Weights of a small GPT-style language model, trained from scratch on English Wikipedia.
Architecture: learned positions, no biases in attention or MLP.
Training: a variant of Muon for these matrices, 3516 steps.
MLP neurons of a small language model. Each row is named by its layer, matrix (down: output weights) and neuron, and shows model dimensions 32-95. Each number is 50 + 12 x the weight over its row's rms, rounded and kept within 0 to 99.
A block is one neuron, or neurons of one layer that tend to fire together. After each block is what it responds to, as a language model described it from the Wikipedia text at the highest values.

L3.down283:51 55 61 32 50 55 50 59 61 38 52 39 72 68 43 65 61 62 44 44 67 54 48 55 83 56 46 39 27 44 70 69 74 52 71 33 53 42 61 57 47 44 61 52 36 43 63 44 31 55 63 57 54 53 54 48 46 56 65 48 51 45 49 67
L3.down600:44 51 49 50 31 39 45 61 66 41 50 80 52 64 52 51 46 42 54 60 75 36 36 32 89 51 40 34 45 39 57 37 51 48 28 39 46 64 57 44 26 31 45 31 62 60 52 47 53 53 42 46 33 56 34 33 47 59 77 70 48 44 61 73
L3.down984:58 57 47 38 31 51 48 43 63 24 70 49 46 44 53 44 19 42 49 66 56 36 29 59 52 62 57 58 49 52 60 35 52 32 40 33 42 59 51 40 48 48 61 48 54 47 54 74 42 41 55 55 63 62 45 74 48 36 71 46 41 38 66 31
L3.down1000:26 51 56 63 27 47 51 60 57 45 47 45 70 46 51 54 36 54 52 49 73 19 43 49 57 62 38 59 61 51 63 73 38 40 42 63 27 41 38 58 25 30 62 47 59 37 67 55 49 40 42 36 62 53 49 46 65 67 52 22 42 50 56 47
L3.down1095:51 68 75 65 71 55 40 24 48 47 67 41 36 75 56 49 41 38 75 61 66 47 61 39 31 25 29 62 75 41 36 62 44 47 68 50 29 65 64 40 62 39 17 58 65 46 49 45 50 41 66 46 40 49 58 51 74 43 50 41 47 50 47 42
L3.down1130:50 49 52 63 49 47 35 58 55 55 67 56 56 48 62 39 52 56 54 62 45 62 55 37 38 53 50 42 31 67 32 38 46 44 41 73 46 42 51 41 54 51 59 56 42 50 52 60 42 41 43 56 28 46 39 48 30 69 46 51 37 58 42 59
L3.down1230:35 33 66 57 39 48 56 43 51 53 40 47 58 60 46 46 25 34 63 33 53 34 51 45 30 61 38 50 34 52 50 66 37 78 34 37 58 71 52 40 48 42 47 55 54 34 43 46 48 66 29 26 40 72 52 30 39 52 67 67 58 73 52 66
L3.down1416:48 46 53 45 34 35 54 48 65 45 49 66 56 48 74 57 60 65 66 47 64 53 70 61 65 51 68 47 64 74 44 23 28 47 39 67 70 38 60 48 45 46 43 42 70 61 47 29 42 49 49 46 47 44 57 45 40 60 51 49 51 33 14 46
Word-initial subword pieces. First token piece of a longer word split into several pieces, often in science or taxonomy text, e.g. in(sects), ex(ist), ach(ieve), am(ounted).

L4.down889:56 51 59 39 60 54 68 67 60 35 58 66 60 56 40 52 58 54 45 35 70 53 60 48 52 35 41 60 68 46 55 58 62 48 38 47 62 24 41 43 49 37 49 62 17 42 47 62 52 31 57 34 67 32 64 59 59 30 40 45 65 70 54 46
Predictable mid-sequence fragments. Fully predictable pieces in formulaic text: coordinate and time-zone digits (UTC+3:30), census filler ("were"), table numbers, and mid-word pieces (mak-e-up, Shin-ji).

L3.down208:49 39 60 64 36 31 56 61 41 55 46 52 50 61 47 50 43 63 53 40 33 47 46 46 57 73 30 65 69 59 47 26 24 37 37 40 69 45 70 53 67 44 55 77 44 41 42 61 44 53 54 38 63 36 47 67 53 41 63 36 33 56 49 65
L3.down629:37 55 37 52 60 44 45 38 44 26 50 42 57 68 50 59 36 53 46 74 49 56 38 50 44 53 68 46 65 51 37 37 54 45 48 48 67 67 49 42 56 54 40 41 46 25 61 44 38 58 64 59 72 54 56 38 59 35 66 47 64 50 63 69
L3.down731:53 71 52 57 46 45 54 65 30 48 60 59 51 84 42 39 55 35 66 47 53 71 45 46 66 42 45 39 63 50 25 49 59 46 19 47 63 44 65 46 58 32 43 53 47 45 44 60 48 53 55 49 44 52 51 65 72 55 70 68 45 47 57 72
L3.down778:38 38 53 64 60 48 48 50 63 43 49 49 66 54 41 40 54 52 43 52 45 55 29 51 54 52 49 62 42 47 76 55 42 47 68 51 34 54 40 69 57 41 43 64 31 64 56 51 56 74 54 58 56 63 52 38 47 48 39 49 49 39 38 60
L3.down802:38 62 62 54 52 47 97 57 26 44 45 45 61 49 64 46 59 43 45 62 68 35 62 49 48 50 40 65 50 52 42 39 40 50 77 48 58 55 50 41 56 64 53 53 48 24 47 47 66 58 61 52 39 59 47 45 45 54 40 54 40 49 38 55
L3.down1169:33 58 73 30 44 32 60 51 65 39 39 49 58 54 58 42 67 18 47 72 55 58 61 55 63 58 66 36 59 47 68 35 40 63 34 54 54 38 46 50 31 54 51 33 69 63 40 64 44 43 39 56 44 54 60 52 33 36 57 65 62 48 51 46
L3.down1237:52 47 29 42 49 55 62 25 43 30 45 68 37 63 52 39 52 50 51 72 51 54 48 67 46 50 47 50 58 64 57 50 34 21 58 45 49 47 57 41 43 37 68 68 46 36 20 42 75 60 54 68 40 71 49 39 48 40 42 30 52 54 39 70
L3.down1529:61 58 48 40 62 51 38 37 56 29 47 54 54 53 50 44 36 28 45 25 54 53 75 55 54 42 56 43 84 37 58 68 67 41 51 30 52 60 52 32 62 54 61 69 44 37 49 67 45 43 49 39 28 61 47 53 42 38 63 58 65 50 41 53
Word-initial "gre" fragments. First subword piece of a split word, mostly "gre" in great, grew, greater, green, also ter(ms), sm(all), orig(in), wh(ite).

L3.down33:61 61 53 58 47 69 41 40 59 35 48 60 48 57 63 61 46 55 37 40 59 41 53 34 59 66 45 56 45 49 50 58 57 71 57 49 58 48 19 57 34 37 36 60 53 43 42 37 65 50 65 72 58 45 36 38 59 34 47 48 39 41 50 49
L3.down65:51 68 47 46 49 35 38 41 37 41 56 71 36 36 30 64 70 35 61 66 52 42 67 40 52 62 42 43 48 44 45 24 59 55 50 33 27 60 38 57 47 48 50 71 53 53 30 54 48 52 46 57 56 38 45 49 71 69 32 52 42 65 57 81
L3.down168:71 68 49 63 34 53 45 58 42 40 49 24 47 64 39 48 39 46 52 57 60 43 39 48 51 53 46 46 63 54 64 57 52 47 63 55 57 64 44 54 55 45 51 32 50 60 72 32 51 59 34 46 80 41 66 35 71 35 53 58 53 48 39 36
L3.down223:45 42 30 57 37 69 47 54 57 46 46 31 69 44 43 29 68 50 55 51 46 33 56 62 49 49 70 42 59 55 63 61 55 41 72 66 35 44 52 38 56 67 54 79 36 44 58 56 52 65 54 49 40 42 44 61 54 56 60 54 37 53 46 32
L3.down342:50 69 56 55 42 40 59 42 48 59 31 35 63 56 42 48 63 44 48 61 38 61 52 50 51 65 47 49 58 63 48 36 69 55 61 73 28 77 38 31 54 69 40 61 49 66 58 49 34 61 33 44 41 52 61 65 45 56 52 56 46 41 49 12
L3.down363:46 47 40 55 41 42 51 58 66 44 65 70 72 59 39 45 39 53 60 47 52 64 33 45 67 48 42 61 51 57 45 67 47 39 59 34 47 64 28 51 55 46 29 24 38 36 35 51 36 43 69 37 41 39 65 54 52 73 50 60 48 56 35 53
L3.down470:34 62 47 56 56 56 38 80 46 29 48 43 46 40 38 16 51 36 66 44 63 44 60 24 52 56 64 44 38 47 54 67 34 55 36 61 36 57 49 46 58 41 38 74 46 57 65 69 72 42 64 47 32 69 41 47 53 62 36 52 54 49 43 90
L3.down1143:74 45 54 59 65 54 49 51 40 52 49 47 42 54 44 40 34 59 70 36 42 57 49 48 39 40 60 42 43 76 40 49 41 36 43 67 58 43 16 62 38 57 58 31 57 72 33 50 73 19 42 53 37 33 66 37 53 33 48 62 51 46 61 51
Templated infobox/table tokens. Predictable structural tokens in formulaic Wikipedia boilerplate (table pipes, infobox dashes, time-zone parentheses, "the" in census text), plus assorted mid-word fragments.

L2.down88:46 44 40 58 54 46 42 33 56 66 69 76 61 43 65 35 57 62 47 31 56 57 37 61 69 65 15 59 40 35 23 57 57 48 56 23 61 37 61 44 63 40 50 40 51 36 29 42 43 59 54 31 76 52 59 53 42 46 54 31 34 37 52 67
L2.down362:58 41 71 45 53 48 48 49 49 55 59 46 67 41 57 53 58 62 44 57 65 38 42 32 40 39 55 48 68 51 71 60 45 53 39 49 37 53 58 42 41 32 52 30 60 31 48 41 40 70 42 39 44 55 33 52 52 39 40 35 29 70 58 52
L2.down597:55 34 44 34 49 48 64 42 48 34 57 56 46 52 56 46 36 59 37 44 55 54 48 51 39 68 74 58 83 50 32 39 58 62 29 49 27 58 64 45 39 24 54 46 47 41 52 53 43 52 69 36 49 43 49 42 62 58 40 43 81 56 63 46
L2.down627:36 38 57 17 39 60 36 42 39 51 53 59 35 52 38 40 44 65 58 38 55 50 30 62 36 60 64 63 38 64 52 54 45 63 45 35 30 50 54 45 58 60 61 48 27 58 41 47 66 65 43 45 40 55 58 41 58 57 43 48 59 54 57 48
L2.down672:49 45 64 42 66 34 57 61 36 46 68 54 61 66 68 55 51 58 35 43 53 57 58 51 45 61 26 38 37 65 49 42 39 43 40 45 61 34 75 54 49 70 81 35 65 48 70 38 41 79 27 33 52 71 52 43 46 68 62 50 42 38 32 36
L2.down693:53 54 45 44 33 53 44 62 32 41 65 49 67 34 49 51 59 40 58 36 53 56 49 41 40 53 34 48 42 44 57 53 47 37 37 64 57 28 61 47 55 42 59 43 55 46 51 43 49 48 42 37 27 48 44 33 51 65 54 51 31 64 55 45
L2.down1340:46 49 66 26 59 76 30 64 79 39 72 55 51 59 37 48 50 46 23 41 58 51 51 23 30 31 43 57 40 41 39 45 57 37 31 46 49 40 46 58 60 57 39 59 62 58 71 45 55 50 66 46 60 46 43 42 35 26 39 41 68 43 40 55
L2.down1445:40 46 56 57 48 49 60 35 45 49 62 56 60 71 53 44 36 51 61 62 25 51 58 48 39 46 57 49 55 26 57 62 50 44 36 56 49 63 62 37 47 66 50 60 42 66 46 44 51 80 42 49 43 58 40 44 34 68 47 35 55 54 35 59
Word-initial fragment tokens. Opening pieces of multi-token words, mostly word-initial like mus, In, Med, dis (museum, Information, median, disabled), predicting how the word continues.

L3.down93:58 14 46 35 61 49 40 46 44 56 53 53 71 54 45 45 49 42 56 38 40 63 69 47 29 52 62 20 48 61 46 53 46 42 41 57 32 45 57 56 55 59 33 46 38 49 36 44 51 20 57 32 35 56 42 57 37 29 52 54 52 52 58 42
L3.down231:45 33 63 54 52 61 56 41 65 53 80 36 53 50 39 44 59 28 61 44 50 48 70 73 64 35 61 29 45 37 43 49 37 30 59 42 52 54 32 48 53 61 56 40 33 41 58 43 67 45 35 49 31 48 56 77 65 54 49 29 32 46 33 49
L3.down329:48 59 44 71 46 38 71 48 44 49 55 53 57 52 59 54 56 45 50 58 29 59 46 69 30 57 51 50 61 35 35 47 48 37 52 53 47 29 41 40 48 65 45 29 62 56 65 64 65 34 43 61 48 54 44 57 49 53 26 54 43 66 48 67
L3.down468:45 50 47 65 52 63 47 60 44 59 52 42 62 51 59 61 45 25 43 59 47 60 54 42 43 61 63 46 43 37 42 59 28 41 51 42 61 54 36 49 55 58 53 32 70 68 47 46 60 16 39 53 51 54 39 63 53 57 54 46 44 54 50 52
L3.down785:54 74 55 65 44 53 48 49 33 71 44 70 50 51 61 51 38 52 44 31 41 59 50 59 45 67 69 49 55 30 57 35 39 40 52 57 33 59 48 37 57 54 44 57 50 64 55 37 55 37 49 32 48 35 67 67 37 56 60 67 58 81 64 49
L3.down1129:46 38 64 65 54 80 47 40 48 28 61 69 49 53 47 37 31 61 47 46 49 31 60 36 46 43 65 39 52 52 44 68 38 52 44 65 47 61 59 40 42 51 35 63 30 56 49 50 41 52 61 42 53 46 54 48 37 56 46 58 50 54 36 59
L3.down1349:68 60 52 47 41 44 26 53 54 61 70 54 53 43 38 36 40 40 60 36 41 54 57 28 39 34 62 52 57 38 38 55 52 76 36 47 51 57 44 18 55 71 51 57 25 58 54 63 35 44 57 35 45 53 57 70 34 40 70 57 61 45 45 59
L3.down1436:42 53 61 36 65 47 40 55 42 38 42 53 33 31 65 49 55 39 52 69 41 45 62 56 47 48 60 52 38 43 42 46 61 45 32 67 64 55 66 38 27 45 57 42 47 50 60 33 51 37 41 29 56 44 30 45 54 43 51 43 58 45 38 68
Word-completing final pieces. Final word piece that completes a word split into fragments, especially adverb endings, as in primaril|y, comm|only, temporaril|y, inste|ad.

L4.down426:67 74 45 45 74 41 56 54 63 40 38 55 56 62 38 49 62 37 30 36 53 44 30 42 64 56 51 31 72 65 40 38 26 46 30 24 69 31 54 49 48 49 40 45 49 55 48 48 39 57 61 63 45 48 26 38 53 51 73 58 36 48 55 78
Word-initial Latinate prefixes. Opening fragments of longer words split into pieces, starting right after a space, such as rec in record, per in performer, ther in therefore, ad in administration.

L2.down33:35 54 47 51 34 52 47 50 56 56 46 34 36 47 61 33 49 63 58 54 60 49 47 42 53 33 56 67 64 37 60 33 24 46 56 48 91 44 65 44 47 43 56 58 49 50 28 50 46 46 51 43 56 38 49 37 54 39 58 47 59 42 55 61
L2.down56:55 36 59 47 48 48 33 32 36 57 42 46 45 31 83 18 44 34 50 51 47 38 56 50 54 35 51 58 27 60 69 70 45 45 38 50 43 48 56 57 31 57 48 64 56 52 50 51 69 54 55 37 40 55 68 45 61 45 47 42 46 74 55 61
L2.down253:57 68 42 38 54 54 43 43 36 52 46 57 33 32 65 40 44 76 52 51 49 45 48 39 51 54 56 55 53 57 59 33 44 69 54 40 47 47 43 54 30 43 18 49 26 52 36 64 64 54 60 36 34 67 43 59 41 38 57 46 63 64 45 69
L2.down269:44 52 43 48 46 38 47 44 33 38 57 49 29 50 62 79 46 54 54 31 69 44 41 67 41 52 48 65 45 40 44 45 44 44 44 41 48 55 63 49 65 33 53 45 47 28 51 33 39 51 47 37 64 34 24 46 68 59 66 47 44 64 32 50
L2.down274:72 63 59 79 45 55 47 42 39 42 47 66 36 58 53 45 62 25 42 40 35 41 49 44 44 37 46 53 71 45 56 51 54 59 48 59 72 57 59 52 41 70 33 49 70 46 38 54 24 52 48 57 45 62 55 47 43 47 83 42 42 56 49 63
L2.down344:45 69 39 62 45 37 48 51 77 47 37 63 55 41 61 43 54 57 65 46 31 54 42 43 71 46 43 33 45 61 54 31 41 41 51 50 74 54 41 52 64 27 43 53 66 65 42 28 52 50 67 42 41 60 60 28 37 25 60 66 55 40 54 41
L2.down944:43 51 23 43 64 61 56 39 65 56 48 48 33 46 19 34 45 51 26 58 55 58 51 42 68 66 69 45 47 60 53 41 45 57 48 48 38 20 71 48 57 76 36 52 32 31 65 59 38 59 43 52 46 35 64 46 55 38 54 38 31 51 57 46
L2.down1471:46 46 37 57 46 64 38 47 44 39 50 54 46 44 37 47 57 57 54 82 34 58 50 55 53 48 63 53 34 55 53 37 64 63 48 58 66 27 36 72 57 61 63 51 43 59 37 54 57 57 57 42 41 53 38 61 45 36 44 63 42 63 86 49
Word-initial fragments of split words. First piece of a word split into several tokens, strongest for "sm" in small/smaller, also eng (length, Challenger), orn, differ, ful.

L4.down1267:45 44 55 51 70 54 55 64 48 73 55 64 33 70 47 52 48 53 42 57 34 65 43 61 35 63 50 48 36 56 52 60 67 53 35 46 70 61 34 71 24 59 57 35 45 43 60 48 44 59 56 53 59 55 77 47 40 52 22 53 65 57 54 41
Mid-word fragments in templated text. Inner word-piece tokens of predictable words, mostly in formulaic templates like census stats and infoboxes, e.g. mar(ried), m(al)es, L(angu)age.

L4.down1232:51 68 28 48 41 40 43 49 49 44 38 62 35 57 42 55 33 37 55 49 46 24 60 58 49 66 54 55 53 52 58 63 45 56 53 41 46 33 40 30 41 65 59 62 68 32 70 58 67 53 45 53 66 59 53 56 54 45 75 42 40 71 59 38
Word-initial subword fragments. Opening pieces of words split into several tokens, as in Gu(y/ide/ild), bro(ther), gre(w); also "a" and "There" in census income and household lines.

L3.down354:55 45 51 58 39 54 39 50 24 43 46 35 54 73 26 35 42 39 44 49 65 60 54 53 26 46 48 53 18 48 29 36 37 57 49 72 43 45 13 68 67 37 59 42 48 66 55 30 41 32 63 53 44 41 55 38 35 60 59 38 67 56 26 51
L3.down805:65 31 51 54 47 57 50 46 56 36 47 63 70 53 57 49 62 23 57 40 38 28 47 50 56 45 50 46 49 64 29 47 19 52 87 45 49 53 68 46 57 55 32 49 61 51 82 56 46 36 66 66 39 62 59 46 53 48 41 44 66 48 41 63
L3.down1128:32 60 59 68 43 49 38 46 54 42 48 55 63 41 59 61 63 34 36 41 65 32 49 56 71 38 47 55 51 55 52 51 45 50 64 43 37 43 47 51 55 52 38 53 38 61 33 47 60 26 45 66 45 63 81 35 59 40 48 49 52 40 71 54
L3.down1195:51 29 51 48 51 72 31 69 55 53 44 67 29 35 55 62 67 47 41 36 53 40 51 38 58 40 54 58 31 40 34 32 54 51 40 37 40 64 53 64 32 65 42 23 51 49 35 58 81 48 64 37 43 72 57 59 52 13 58 66 61 40 64 57
L3.down1281:19 48 45 42 40 47 52 84 30 47 57 66 48 25 54 52 51 56 49 57 68 42 45 73 54 50 41 64 58 60 54 46 49 61 42 51 54 59 32 32 37 64 54 59 72 48 30 54 53 37 56 64 63 51 58 67 40 33 65 43 38 50 50 58
L3.down1286:50 50 75 45 44 51 34 51 31 53 52 39 70 35 40 43 57 42 35 72 35 64 39 61 55 53 67 63 40 55 61 44 39 73 37 51 50 38 43 64 55 69 73 51 40 31 57 63 60 44 54 39 45 39 51 32 53 59 51 43 50 30 55 33
L3.down1382:59 40 43 56 39 60 67 37 57 41 44 45 46 29 36 53 44 57 45 57 49 63 53 65 50 57 35 36 46 42 60 45 36 50 67 37 33 42 48 41 65 58 50 48 61 47 74 55 59 56 58 65 37 60 46 65 55 22 32 62 55 56 34 44
L3.down1466:34 49 54 68 54 56 55 54 58 54 56 49 60 49 65 76 61 44 55 33 49 45 62 62 51 52 48 44 34 55 44 38 56 56 60 40 41 30 55 48 51 52 60 81 46 53 70 47 48 56 38 53 63 60 59 55 48 61 41 38 40 58 54 34
Wikipedia boilerplate phrases. Word pieces and function words inside stock Wikipedia template wording, such as census lines (dens-ity, famil-ies), "Population (201-6)", and "goals by club".

L2.down23:60 58 40 59 49 33 82 47 66 53 43 56 64 58 45 68 54 45 54 56 52 49 39 44 41 54 36 22 56 62 31 55 58 43 56 52 44 49 46 49 60 53 49 44 36 62 36 45 46 62 37 50 42 57 24 35 39 53 56 42 66 38 45 44
L2.down158:38 39 52 81 40 44 56 42 49 62 32 58 69 62 32 38 47 49 34 62 47 58 52 47 22 56 53 43 31 46 25 63 46 39 49 26 40 58 61 38 41 43 23 41 70 54 49 40 70 65 66 35 30 70 41 54 53 36 62 44 73 53 61 35
L2.down168:63 45 45 48 51 31 56 36 63 44 09 32 46 26 68 61 60 27 35 35 40 50 41 73 51 55 53 55 43 49 58 64 29 50 66 51 32 65 66 44 73 69 44 57 70 63 56 44 48 35 59 55 34 57 45 57 59 61 51 38 61 48 39 58
L2.down247:42 67 44 52 57 68 58 46 36 35 34 48 35 53 64 51 61 22 37 51 29 51 46 53 69 67 56 69 56 44 54 56 27 48 58 52 30 52 74 66 50 52 38 51 45 64 47 42 27 42 58 47 39 57 40 46 47 57 42 42 47 52 41 46
L2.down740:58 57 56 45 20 72 49 47 57 68 40 40 43 52 54 58 56 46 37 52 45 64 40 42 50 43 57 53 59 47 53 47 54 53 60 36 53 32 43 37 44 59 37 41 53 70 60 73 39 55 39 39 49 39 53 53 35 53 49 49 50 30 52 52
L2.down766:42 48 24 49 58 39 69 52 51 66 33 64 47 28 60 54 62 50 40 40 50 45 52 74 41 36 71 59 51 54 58 64 47 56 60 56 43 53 30 38 41 66 55 37 49 26 49 60 60 46 59 71 54 57 56 43 35 31 65 42 45 47 47 46
L2.down904:63 39 51 29 51 42 61 51 61 60 65 53 45 40 33 70 62 53 56 71 20 62 60 38 55 37 48 48 45 48 46 47 29 46 53 36 51 60 56 51 63 58 42 45 32 39 38 64 29 55 57 47 50 62 44 64 50 44 51 49 59 55 61 54
L2.down1290:70 42 36 67 57 46 38 67 59 41 55 72 41 47 65 66 46 36 56 52 51 36 37 65 46 49 50 38 68 50 29 62 40 27 49 46 62 47 30 50 65 40 52 53 46 49 29 35 46 70 61 34 53 49 75 54 48 76 48 53 40 50 71 49
Census and statistics boilerplate. Tokens inside formulaic demographic and statistical text, mostly census paragraphs, such as "mi" in sq mi, "or" in "or older", "e" in income, "sid" in residents.

L4.down397:63 54 57 52 38 61 55 37 66 38 43 37 32 46 48 61 33 57 54 51 41 47 41 48 74 53 69 55 45 55 75 48 41 46 38 49 48 57 64 55 59 49 65 69 40 32 40 62 41 46 42 55 53 41 59 30 25 70 52 36 67 55 68 40
Word-final suffix pieces. Final pieces that close a multi-token word, such as comm-only, th-us, becom-es, sometim-es, and the closing == of wiki section headings.